config.toml
n_kv_head = 5
activation = "relu"
rope_fraction = 0.75
qk_norm = false
tie_embeddings = true
init_std_o = 0.0
MLP neurons of a small language model. Each row is named by its layer, matrix (up: input weights) and neuron, and shows model dimensions 16-111. Each number is 500 + 40 x the weight over its row's rms, rounded and kept within 0 to 999. Numbers have three digits each.
After each neuron's rows, "fires after" lists the tokens most often just before its 100 highest values on Wikipedia text that the model never trained on.

L4.up300:481512527414509486439493554541478443500508530531486463548521464445540556501560575523491524500485543519508512499507454488595546480557509497515500561483558439503526461445583577493485468509503473509464465437443542426494525466489538481466510515505461541487443521511470535488523561504519528470
fires after: "-", ".", " the", " a", "=="

L4.up253:566441505453526454525479583522567491445497468436521479430481544535564509446540503554532501490452513448555534463473507468474555567579506496507504545485479537513536494587536517449503493422568580528461485517460483465428516530485544565494476523485446539542496468545504482481498514512500512445
fires after: "\n", "."

L4.up37:462511518448533478521474503494523491542476543556509473528423473513534530431489603513473484475470507488542536472476499482535556502457419525437460644473451477457484430550525458474485521511512443521566489446522468467532461486506511450550523502464521513459587542475478459520527472469527466416
fires after: " |", "|", " /", " Al"

L5.up59:429431472497526541539441537511506470457572514463465502474503477535469544470529516625496495576524472475551513476445526500518548497585482462461480586492467555464490513580551448479451505493508552532573422498505472469531523529517498495516513513550520528509543538546457431501504573492517487484
fires after: " |", " "

L5.up458:525534511410525463557487500562591538518527580523493527573452543521470490430496574465467426389546505510457545502515482486471526547495453486521461455515457593519450442495524491493509537453441516513516500511498518433476484586542493496501497577534494487506497426512516505499575514586561547451
fires after: " S", " M", " Am", " An", " El", " D"

L4.up161:538531473462524445502435509591515455543530554496459512521451496533460470480433595451495471496524517533485526516493545494581501514520474445528463529469472472516507548490563447457481565474442497485523536508458560424461524532474468478503504541475468530535520463526445535511528503471529545404
fires after: "-", " Cl", " S", " the"

L4.up575:552558454431454508531520522469465540477568506518425467556431475526503492493484459549496458515459525548584495541493529482533532510522472481576437537513435484494491566546515555493421412476489560489500443502413478464484516530554511501460560513465429546476502467543543452512505545502558468458
fires after: "|", " v", "-", " Pre", "ec", " Sp"

L4.up499:451451417419552483474420578554493493527465517497465548429490400541502561462459483471535539500475513543489484543485449517511534520547508531493513524557455576512520552526549533512548446486520498403520581522450501480458534446500495563462510467537554543450457515539509430569566463529503472518
fires after: " the", " a", "ing", " in", " of"

L4.up123:543444476465478538483462512492532510523421556526511529480507447453495526493547597500520521539476562496504540523431463538516576564553485432489502483545497475462509490553500476418479514492474499476531449488429455468498581459524544524467534550498457611508537475478577449492464503529500515525
fires after: "\n", " \"", " (", "-", "\""

L5.up141:456522465440487527521478534457462461511494567550535522442453511507525576469491555594510533518536506475507516524485410500472564452533434507545475560473492448553493460574544546475472488482522493534536467459510486468517515468515563532451488523446488530412582543477465519456462544489606438472
fires after: " |", "==", "===", "\n", " ("

L5.up353:456479523403436511469440541554504448463517505552547425512488520568470497533512496446606458462427487472511515446503507496469512520519484503516400488514472496563565465505600579502522468448503508507487463426489542497511505422514497489490481531571551453499511481524555534459455454519505544511
fires after: " L", " l", " Bl"

L5.up54:499410467407565476481531499460472445522491534553483461489453545500547541426514514496519497502506507591467522526599528495580519495488518534443483522521457542562542551487496493454511582459476582443444469546469517500499510516500515520363499503549529496516578459488479503521548561516535443449
fires after: " the", " an", " Party", "ic", " An", "ial"

L5.up287:461522480494509475512419501562514464493490515458548501487502485505505520462482524513549566517535428504558520427540469580539510559574456440492466525488481485491490509483524504551526443505441534429555521495396528458542437461520474526460453531594538524443478432444508517532612545548474485452
fires after: " the", " a", "==", "'s", " and", "ing"

L4.up446:519539519492578499419510573573457485443459515466521562469424442545567525417491497509497508485500491563437518495512452540464516455543493544555493562446472520568513585527524534483442528470463537421439507490461553522525498476489541499493522497548488474517490510460560459521525491542474449471
fires after: "\n"

L5.up371:516459511451522455490555477497485478491455550510532440562532510531479551500604470535542557486473447445483520549527435525493513476456378478481491483483480464573534451533512534490456497466535457490522501521497475468508512509595470605478550441509464559449460487494507515508434560487584505513
fires after: "s", "S", "reen", "ons", "anc", "iss"

L5.up279:510429530511462474480476562549455446474506560459514520520460508501529530453488558516469530512466513452475623527471482510509493514499424488486434511526426439561543475490511566448490485477588470509457532464529494495490501446571519485472630490500468515532519510441564456503529493472547539479
fires after: "ig", "es", "g", "anc", "s", "iss"

L5.up361:461547579493511481468514526521483444483403518519464425474501481473507521460501530478506461513488485494483543427484470527499536536570479466528400493560500492440508517522538488490412442439459526470486462461497422484532441511479464518455494578511493503451507510554494549457497520417528483516
fires after: " L", " l", "L", " ab"

L5.up622:553457474439507457535490515480584522508524463450415453483486481499485538467438530560509539496452452491580524527544523537545547462508475459509451499473488564560463569506564584451493535471447516533455419478435470494481538495479488561566525503455484492470428457580500407466516539497509395522
fires after: " the", ":", "stru", "H"

L5.up129:480491483476502470535549502457522532499463550541538391462467567452542550491463534478504523552491500530472518466520468511594560499589482572489387510451461585539476524501546501461539472389526513429532455485497505486543507537527532436473518454449492516442498488555507544483447496582469459442
fires after: " |", " Char", "|", "ele", "he", " E"

L4.up311:513492494495536447533498515487511502463463559470536483450489523480603509478518536596512498527488497474576517479469488512503568468574507464440447472482505527506511529490561488500491492428552535523488443411460507457491552433493474563456517498470453526447419522518570492514467499502528510520
fires after: "\n", " (", ".", " \"", "-", "=="

L5.up208:474486493461460500510441508568509536483509512479483497482526468517571487456428493478514488512529398461512500524544531483489486569570513516535456528554460533509473553498444505503509435492534543493526536468538577422439601487468629569517505535500555512421434491540508490477471448513490520434
fires after: " the", " in", " of", "-", ",", " and"

L5.up583:498525451518527482437514554514451451489518538474444453551506471597511542440498507581481571453423544537498521557511557481517498444517477531500492508500480521568490490518490543522438481520584528540531442528494496454573491446470576566431492488501472485474578480533573499571476569485506516500
fires after: " D", "D", "our", "G", " d"

L4.up34:489451477446483387442400619566525453479485516520493496500438476522510564435553524541505518544495477515490511519602480493472569526447519463505447590467483515547485469508499499487519574432476513461421518507518554496506441526526507509538516499563493457511454505547504489536510484512501478486
fires after: "\n"

L4.up368:500516502440529496541517542562463479498533552501466544541468486581498500467456559506526471512495479569495522521486511506514509548490463526508516535477443530513464511511506510469511540437556465436495571498475492435445565491536498461444569506499448497451489453548465537493467574570490522429
fires after: "-"

L5.up362:535478479519478491478457578484536475503496562482441464468441461455500504469561552569494436489468465456510522493477524510510552556553506536408462532405520597545464481504531457522462504480507533487447438490495515519514515516550493502420547564538457532436497485508497509524540514536540544482
fires after: "|", "In", " On", "On", "\n"

L5.up402:498502489527551466549561571539426474467465528501483484506512526480533488483526519501466511476515477475487565484523538454500493550515466587490461514515441533559485491535503510460412490447458469518515518537487490519568538412508489575505496544543492508490553502543480523528537506469562522459
fires after: " m", " M", "h", " H", " h"

L5.up409:504411518471538454477500561555599488466473623466513467445443407513472586419557546589535535514486524497473497507497513505496555487565498540434427543512479500475507518522532486462535492459498544508499521500478568485452493546518492492469503490567446516502543492528478505488546467506510452511
fires after: "\n", "ased", "|", "ed", "-"

L5.up537:507441487389475460532495568547485484489542566521499457514518488494550575412552477615488480487440568437484498455474484480560521523527447560514501550515477534502496485540525487495442487489552542439457448498513566478555498529511548499497501528489535467452423560492481471478565496490459450514
fires after: "|", " |"

L4.up410:552466479504474513465507500463505408480443511489502416569501450510601550463471506508539528536514527511563524527554456507511484494553504490566427556522510501511527551480495559412428535492527511503466490429501553481513535523521528517497528458481479529474478422519498550472515546460536563505
fires after: ".", "\".", ".\"", "ar"

L5.up275:511463533430509492532491505534592469451479531526500409522523429481474636466479476468512495526437473489482514476478407504537508534478496474554461471584465522500594487568527595492449458498504446457485558406454476488470477514519478507542510499577521478513535507489580486493526547437476558533
fires after: " Sp", "p", "sp", "b", "eb"

L5.up309:537538423481505455470485506469529526551482474445460483498439519503532484396493466471511553424476417504606532561483524572573529529492469516458487521461468533586534559508487521502507424483499504508537472542491543397486452476466581529519487549525503493417455485518501478549476590563524476425
fires after: " A", " En", " of", " the", "ian"

L5.up525:492547443511516471437495503508424454490414504555507498583540477492512528434507535572552521417491554455450496417517468453555536470503425533451443578535488513470473455554514474482467497508598496479498433421505534512511454508508514440441524480490497522490567568409483455534528536502490494552
fires after: "andid", " |", " Total", "al", " m"

L4.up443:461469488494532481483445561523515510508442499412559428533507525550572505461545473540537500466504471468556507481484523508541489592518484519538470500462446515546515513470554504494416517531515482540472416430519495487496502497513552545523501542499427544482386385540570454545459510543511569470
fires after: ".", "s."

L4.up68:468438478494568381549433539500517460430523541508498492508536484487547556490535526499494484468463514478507549571463524437517608571537508558481466551522490538565591431659574504503506479502563530553507455448565490484497520511479535541536478493527484526470538514470559420526487554496480455491
fires after: " |", "|", "-"

L4.up69:526452429457592458481450509600518493421503504503580481428561519466542511458487555533497476519521508508547579457480456532500520580577488524426492474420448476501492557524481457464484467455541512483546566518443594488486489476505500517462475525501474519553513484472496462522525537497471503519
fires after: " (", " ", " m", " B", " \""

L5.up307:487508514471517454468450543476475459400543512399460530461451456564470492517488505562572525522445499486513514471503443516475502504551449417476466549552502465535502523554496535500503528480518478486494473522555558445494512457565552560419493574598433504498503464605472554510460525527496541519
fires after: " r", " R", "R", " T"

L5.up331:462509553467555482465555526541462517455522494503484495461551447536507540486554553555512477508485453453522507553527412492445598474467451488477442511473524557526433460497473493492468518504575507526491415464566468458560467451504507518554516561516482497473483529514443463538455493457585465487
fires after: " |", "1", "2", "4", "3"

L4.up360:497567478482522428550507544484461512441550562484466476574452527577477507566492473533510470529457473506490494529573481534518565479484493493599477542538481500537507498500552479494474503452498602567485450464486479485524495522556500504508600521453437529526495479458483450495547556581552533457
fires after: "\n", "|", "-", " Pre", " Or", " |"

L5.up405:508413498472511474478523584527471470451476503430432530488492540488483514458498479512538557509497418556498514504566469519479530510541485499481483509501467528521515522533455491464434497451564548522443452482524538511514553412551546546518494527575513468497386492505543488507529521548490536512
fires after: "\n"

L5.up203:506501491499500521530441508505485443476444534440512458511485540606546459502548571479486481495554506553527610438534479492567566545499508482518449511419468427485468518540599536490522564420472471471450549445483534484493477502496577485482507563573462508534465467439523499495501495493525506542
fires after: " m", " M", "m", " W", "em", " l"

L5.up578:498565481386594475533510483487512460476422500482465454460552513488474516479478455488527477451525475599465506483553493428637535520534501524486517465493494571492452515551496500423493474465544484471460555518433510463506581532562489534488529538569478570552471491511458496532427497494573514474
fires after: " m", " M", " was", " N", " L", "-"

L5.up28:504504511439505487500428455454497418509470545555423521516471508497505516466545522460523492519515494574501500518518538503477474511553499493425516509507495543505454465502502481541521558482457535495467521522440475454485464568579505445475478502547455449434520386529476506498546518500544405516
fires after: " an", " the", " C", " N", " D", " new"

L5.up42:454461494553473470484496497473453515447486468520479501492558430454491576489512513545530568455514517465527533498466444446490469482533495488506492521493490423457567553596473582501521460495564424501510510389536500459517432463543484438500490406499479560496494545542520467487504471483585475530
fires after: " |"

L4.up301:499532480485474448523487556547517455440523545535475502496451525519508499483558570566547477504469562539487562487509496459606601572492414537452486512445485546438471422544477444449461503469506544464484502464468495446560452522580508475445517493513498520552494500485482476509466510486496479377
fires after: "|", "-", " C", " N", " R", " |"

L4.up226:481514554408485450490484525504554530490512530430522555496452482519505490474492526498441480498474503526504490426571477578498550546542486488468495577518424473485588558596487466441468523498489553526580486457427500447463537550536477551453473481529535483480511513545504467533476513483497518440
fires after: "\n", "-"

L5.up35:480498479475504498531515517583559510462441603482515527524518472518521509442473588556505483467461505509436561527503510508535595568561472485452445490426430484489515546539532542459449474421521534473457486475526498508531517484508512533466467449505445562504466491507579453536544508518532512511
fires after: "\n", ".", " al", " \"", " Al", "\\"

L4.up373:508501513498531529481495536430498485408410471464476494540532502506576571415480532496516505512506469513517514523484460451476492491562488507494465527460484526511593511522490566432420524491496458514378449448457561488531526493514530492487526500505444552491486467498532542469499510557504495513
fires after: ".", "\n", "es.", "o."

L5.up145:537465473507600464494595529501423495489462504520448413475484568502535522463529597534509522469465500532467543473458462514517497533527481552490429600516493552462471523522506474532490535447445564505554525541485548412560465493486594509467447483457509473426494540508482508549524498488501514442
fires after: " a", " The", " an", " A", " st", "very"

L4.up434:581469430468515535509478481473542562427468543496520481483577536473580544444541586482526451500507565548533517449515483446518533556535509472479451440427462512487489419585532530490499483519483534441498536424496545463489520496525566546490474469481498493525524516495534523549489512506505504518
fires after: "\n", "-", " \"", "/", " (", " m"

L5.up214:510524449504509463535432514527507540518494559506510392563474500572514499470487516559483515527455542514522530493462512521575479511562472557470484599473448530488528452531487485451517474446503523472553489434426493490560504530576510519417547532484466552499551547480516525540548562532580453471
fires after: " V", " v", " |", " Pre", " N", ")"

L4.up57:548493453433444506507474504445511501410414554436505522475576504490583516509555538583518454497514529436562489515436515502485534552573503438468460514502531479490515505597551474443446443537506479540531439487476503452506597499539494532436465515459478516525561513473528462515507483523496466428
fires after: " (", " \"", "\n", "(", "{", "-"

L4.up2:545539452420485509520442547491466442443502610555564561540472470489540448522526527485490479481525515498465470482468485512568520567561513478503471581535499380506482461519530532464501515397447514524523503506500554412544434459548528539490546577514469518504498490474402554510516595503539556453
fires after: "-", " A", " B", " T", " R", "/"

L4.up237:473517553427513535538463497499518514539506595509497512473416527561520548439558550532465516538555474467533491519500447508557519506538485552496488577469532495494532495527609497418522554467497570494508467487418534428603453548534448484471558512526488563417506542463499523528476490521554490514
fires after: " |", "\n", " United", "==", "-", "==="

L4.up623:477508447419483459490484551538496471471486506461492485572461481558518556443527495458488470449463457463439491513569428510463538528612508448525506594492518545478462459478508487441517517469551570504437481471452546461474481512517502477511495505539487468475479472545533497522478507546491500475
fires after: "\n", " ", "|", " 2010", "2", "5"

L4.up638:557488454486507450498499464517513470527440504468516555462472431481587520513473487537490505528502510511588497535513469465506470510571491500446427499494418485538495498464576540488455436414527510494493543490415509473469478502526489545542601466499467490523550441591475527560515521524497438505
fires after: " a", " to", " the", "ing", " and"

L5.up624:508571475491518544532489555486368490431445524518487476516493533584479481486510548501548532512467498511474532570502509499517496473529472556509481515419470562540518546452499510454493537461512430463437517519463522492589462431530492503477526531506486565517452511508392468474531536558558505421
fires after: " J", " A", " H", " Lou", " G", " h"

L4.up54:523443479492510470507498498475501455475462483407522533446514518503604498539524517529518497499459457448571546459496538462507560496520455464524478505429496513502489536587613538481483443492582508549459497472535533482561521532518549561453493487442481540475509489541571454504446522553549536492
fires after: "\n", " (", ".", "-", " \"", "=="

L5.up56:515490456493511488439465526503534473417506545507551453489493464538488545558528505504609517551484471519503528449515528496492533591485527477486470498512524547520541545578488500424434475430508475502486501544522563437542451427588562559477500555591515472528503482579527505514485508477474496449
fires after: "R", " l", " L", " p", "T", "P"

L4.up415:517516512468501535520476489510517490458547477473597497452542489468612578508488505573506477452439545530513490501482509536502538532559470542540529526423512500453516571512581567472469478500544496533525441457498553427483432458476543530460513475454425509534484540572521441525533538492494480528
fires after: " (", "\n", "w", " "

L4.up489:483466437514525473520451588531506480479459569515455446543470444536530521523491531559479496512431473503590533478539467545531524529506465461479513485505481546518528539573563520472508493442501506541491492460417527447491481482535496535486520493475454517504429467489457511534482564510493540480
fires after: "-", " |", "==", "."

L5.up117:493507545412481465582457586546508427524486519498497508610434455521481515433558573505471417519541491495472510491513453537504545483550513511572512543444518579569435442518513490498486599497463545502486474500503526478522507596510514511510479574531450528456511482526526477509496522561505510465
fires after: "|", "-", " |"

L4.up23:543513551483471420517500550439509511462451507483529498462550482539507512465476485450475501432452537555407516521562411569505528494522497480560488496431460430583512534502500480461483525465535552516477527531444528495506499493521501489396502520517518528547458535519527571518607429530455545492
fires after: "\n", "a", "."

L5.up541:473543479419483452548528529557436490510556503527532456433481388567514550524463485463549529514463499557496502458447472544541550485519483509505506508499395460493495473557521547514553506515511495518521497464456492409513439424531507498494504472572504468528538435521537504473525586488525483526
fires after: " p", " Sp", " Rep", " sp", "p", " c"

L4.up186:496518518473513388445477520532491465466480510439567465417504526482521490466464542544479466571482489482568577415457420498510535561556459484501489494501436480580501484535484477493478458458509586454480539457477518499497475491495517535462506482466525587507531508453468498533548565487486479508
fires after: " (", " \"", "-", "—", "’", "'"

L5.up252:468512507479494468489445580475557495508492529476486506463494517621522516429464545442529454501495396445542488534549481544514539519564499411448487527609481516544562503561458494491497521449467554479510495497507523485440558503497531557529513515542487488510532501522496561460529544500494516472
fires after: "\n"

L5.up185:503521472481530499518461523539516476498415564464414505493538447530466572465475489589492531457493512521506496448531540527531491519548523416515484601462510557509515556568561494481473480531485447489477553468420541443446513486514488580458547480528505538482514494577469504569553527505505521462
fires after: "-", " the", "\n", ":"

L4.up59:469499500452534480473477518487557523484473476502524445422581425482553540510480535500513500503500530476535490526504430417535534526579463482505423609468457525484479511537536471489505489509527498509493480521537599432517519513523476460476488441550485606486471484537529412456525514564497449508
fires after: " |"

L4.up235:496556463415534477525431527504464414487490527531438512456546524502528494471519556511451393473481533545494575526528521462601578574583512501469477509511515521454505490533526485507528475446521522483502467475467487440493478507537555514430494522522481547534474531452434456511483558515516437472
fires after: " (", "-", " s", " a", " S", " o"

L4.up633:480481549555480473554538491477542483414382506445536457523468486500551500463539500587582541508464442466516530472553478557517488499448487441518500598468496482526524480522512474479471524438504519472515474421503490500542464451541543494546482492515494597468498497500517511559510508431515553459
fires after: ".", "s.", ")."

L4.up388:532488505479520482468516465577518494457489511466553507469546424528520499469559567606473451416488518518490508503535462577507517470592478492505509538529558418511534463551512503468492472502573532443486532422486567414458525452553549508444488463517492512516498590548437468439534510472529426489
fires after: "-", " (", " /", "/", ".", "–"

L5.up449:532458545442532564526483502510472423432458517519504512489466492504452542523532556513611550506521543527460545527482556494539553480472497433534460518446464530478639466484512532466474513513515543532489493477470522486508605504512534511445591500550509585483497523426563432477516532518543540525
fires after: " was", " is", "ular", " original", " as"

L5.up11:436475494476518471501458500495538504502553500483506522426511462482498619490571586555575491523536485520509529463492504433518617514505492527442422538491428478491534465587508462546483493441477485549472487511490489494503496539545533496526561469523500482507464546524493410517494486518594490488
fires after: " |", " m"

L5.up427:488467461444517409561494466504494466522486474449450435523477489541520470451507535463551487433535448530493507547559466476512526490506529561514496536477457557531559532501461491536509535518474497455487444483513591500512455456503520500462507495528476512511448467472530458540566528568528499520
fires after: " the", " a", " an", " his", " and"

L4.up447:395488506514525483451452520559507515422448532453474485477549552508589521457515548562488513466484502456564560407497521470471507575537493488494443545433480461508556494504549471430518552462498470517514476475469559452508448482520506560505468490458457491517482493527433539561472501519570540469
fires after: ".", "A", " O", " M", "s."

L5.up575:542496487467527540572479564498484524490524599470451501513465499560583586477541505520483477517480505542458489510497503525499533509490482492543501505492503531470490579572535495492422457447490533451504541553460525471434495477479501502512563480484466498478527479531485517560518482500522527454
fires after: "\n", "-", " Sp"

L5.up478:427578457405558483452533473496537466466540504365519469533503514492500526502515497529512540473468497509510547477542454456567610466532502464563442560488454545447493503569515511516501533556486507446427514496481534467546536495501525496487510476534556577561484496463560457580593504494576471481
fires after: "a", "om", "as", " m", "es", " La"

L4.up263:441473564478553458517438531579503544472489456521473560451508529515479559514513495542499553504460435484504565473535487458452543530482515473455462517499406496514581522498469499551523444508515523424457538462482487536491496494456513578456557453537445581492454484523472457555562586509554527557
fires after: ",", " is", " and", " was"

L5.up530:513518514465561490431546511498533490532556594447480510456544488544502488489504495530487510555513474554549505529461501538507518543581540524458536528457524505477486569569560484469437408500512438500591537515542516445491497527576454525417493499485468496506543542546446433558483509516464502455
fires after: " (", "′", "w", "-", " W", ":"

L5.up87:507560526399560369508514451493474472433492525464523489462523527530482520517507485462601505538490476509516511447443468501569544540472505437483473494544519524485455509528489519538469469468476497549492453497487515399584465466548527491513469517583514534514402506512439438480486586493487540504
fires after: " M", " m", " l", " Re", " L"

L4.up160:515458544503531462474479563469511435429362517509505480500517509480550518425491521534497529526511455449504509490488443450514481516518509456499483589458520516472519506551497513419406495493548478496424492438529531476516549457522525517512522485512487524470474498490508516479523516503535526521
fires after: ".", "s.", "es.", "\"."

L4.up591:445555489442563492514415565483537517525487461397465516501502471536509525442472520529462411511519417539510504536484482513494554558533502475476500529491446593513484542541501463484504507483451583492526400471476515504509497572521526453457507537532470515504491506445501463521505533538481531437
fires after: " |", "-", "|"

L5.up581:486470542498562559549457446508521499486490575556446536413494472499589526489518549572520476507438537512544514479547474555548494506546483528496484509562516517468546505620549478463468484443486509475528480554478472423477536498469517530523453460491503510496472493526532518513498498556487512443
fires after: "\n", "-", "==", ":"

L5.up135:479528484422534568515492497558471473477492570495520487531441475561510508540456581560506458466520500578501512558467462508499477536565481511511516591456497456498491546455596526476464492451513480478523552463537581398443496487522502522423516522589444537495480491524429479527515534503519578501
fires after: "-", " Cl", " •", " S"

L5.up134:524503489464496526549447521537568536506487544552500514508454552570481569482504509427500475518445508532540513482569459605523539507560496505557517483554503494522546585639527491501466451413465510495501495468466541476460570506485486578520527497531519526520545507601529492528540506478551573494
fires after: "\n", "us", "amily", " known", "ies", " Sp"

L5.up359:519530528426477536462511535507545526426552573493468514542461503486590464419574522521529466464502494555462513454478468603483557590558506467486487492534484487489502528543537449478462526407497552481459437478518506467497548467538539537471531510512488569492436462562513463534554522473643493490
fires after: "\n", " S", "S", " M"

L5.up160:534480519495490484511489538493451474508506492483468520498518458537468503471544537484548534490457522598481520507450472452599519516543478449480477490445435557488478482565525510490427479529439491489501506498493510500495546556582517446519546471511478443457548433472517507479614477490497493496
fires after: "|", " m", "-", " exp", " his"

L4.up403:533543506409484472480517496454468440467505572556524459543482466440493547446451529536495479508535512547541506457524456536649601587482489510510466533465451521471489475540559481479490569479441477526557507475525584458497543518593508536478505426541492497474549492471537501510519536534524545457
fires after: "|", "\n", " Ad", "s", "-", " E"

L5.up587:488444506536529484441472556454515496403511437476541455428528434484498559475482507568538602481444507492544509462547511496538599510499495430372496509406507439478499510570561515480491495506539537524530452444516524483522492507536547533521536496525520520500462519485488475540476507463510464504
fires after: " |", " million", "0", " —", "1", "2"

L5.up462:466521446478489500432504574559490447503501468485499505418511463532534460498460535537485518568502475516516528487551458499524500473483517506446471499517486545492526519534554518501439459484459480406513481494517526481432557487506478464507541408492546474496522566548527508490519466504552433437
fires after: "\n", ":", "-", "es", "ies"

L5.up47:528467490524494446508493495467507516519510488457422452527431514516536522398502597458515554477519471573484509506529498512523492520470485538477537565436472602555487516496465500460514536523520487533476457533522459480519494489472499577513472539436489541434552497482477572584543527514553555447
fires after: " the", " an", " a", "The", " ne"

L5.up60:564479481497597491468508491485516472508520500454394493534530501514509533446572538536527513422454509492498510505564482556552577504567501498409522513557535545476506410559471458525527480463525584508505525502475533460502490490509544493490541483503473466481564468473499510506500525536520500468
fires after: " D", " d", " the", " ind", "D"

L5.up190:490583489443589415542523519567525420502512479496445476514461466547502517461462515584495497405514527526521523542492498542536494487493486479461552553517498488494505524542568504443445504423521417589547529445452597460496516532516481495420527554508445495499516463500450572517456589491489508467
fires after: "-", "|", " •", " International"

L4.up148:534564496429549475488542525509500420498539523466504555423510491533528467530419510512456518438500456583520498511486527470519493556607476557455487483509471497493495533563500482410525488414484486463512522459436545501525449544596506556438489486470502491481524530509417460521507508569465512470
fires after: "-", " n", "|", " M", " ("

L5.up206:439491482467583487547500507508548471483471557507530487432538489480550556478496527471552488472502499511447526430557446513557609584502506466495430504504400482445547561595510503455456434404481509479507533456467542476531421528533511517529504501497537496514492515458507451506532534480492540504
fires after: " m", "m", "ub", " co", " sub", " re"

L5.up30:475501544451575407476518509512494451421505573517471508494561476508444488433502525545576473549493468531479538462514521494565529535540495427461443493527477493511482515576536580523483520453488506536497496468483430450480510436663470547508521477568512506524532500512476410495534532479542518509
fires after: " m", "m", " L", " s", " M", " l"

L4.up99:540571440508566466484541503506469486425468569494476524450509553496511467464509543473524484472455485518508590454525497472505609533574510449525469523439505499476463479576512479493464464456492485465480517481517534484456489534541500536544474478459523618516486445539497509471499517454534487495
fires after: " (", " m", " M", " w"

L5.up21:527476548503497485463516579540504467401578566497536561534491520490513497454500509505546449477459511530492553475524537513569522571531567466472455527519405516475498514593523458471428562474468468552505529556517458453535458429481525476438533545554501516512552505528475464485552517474560562528
fires after: " m", " M", "h", " h", " H"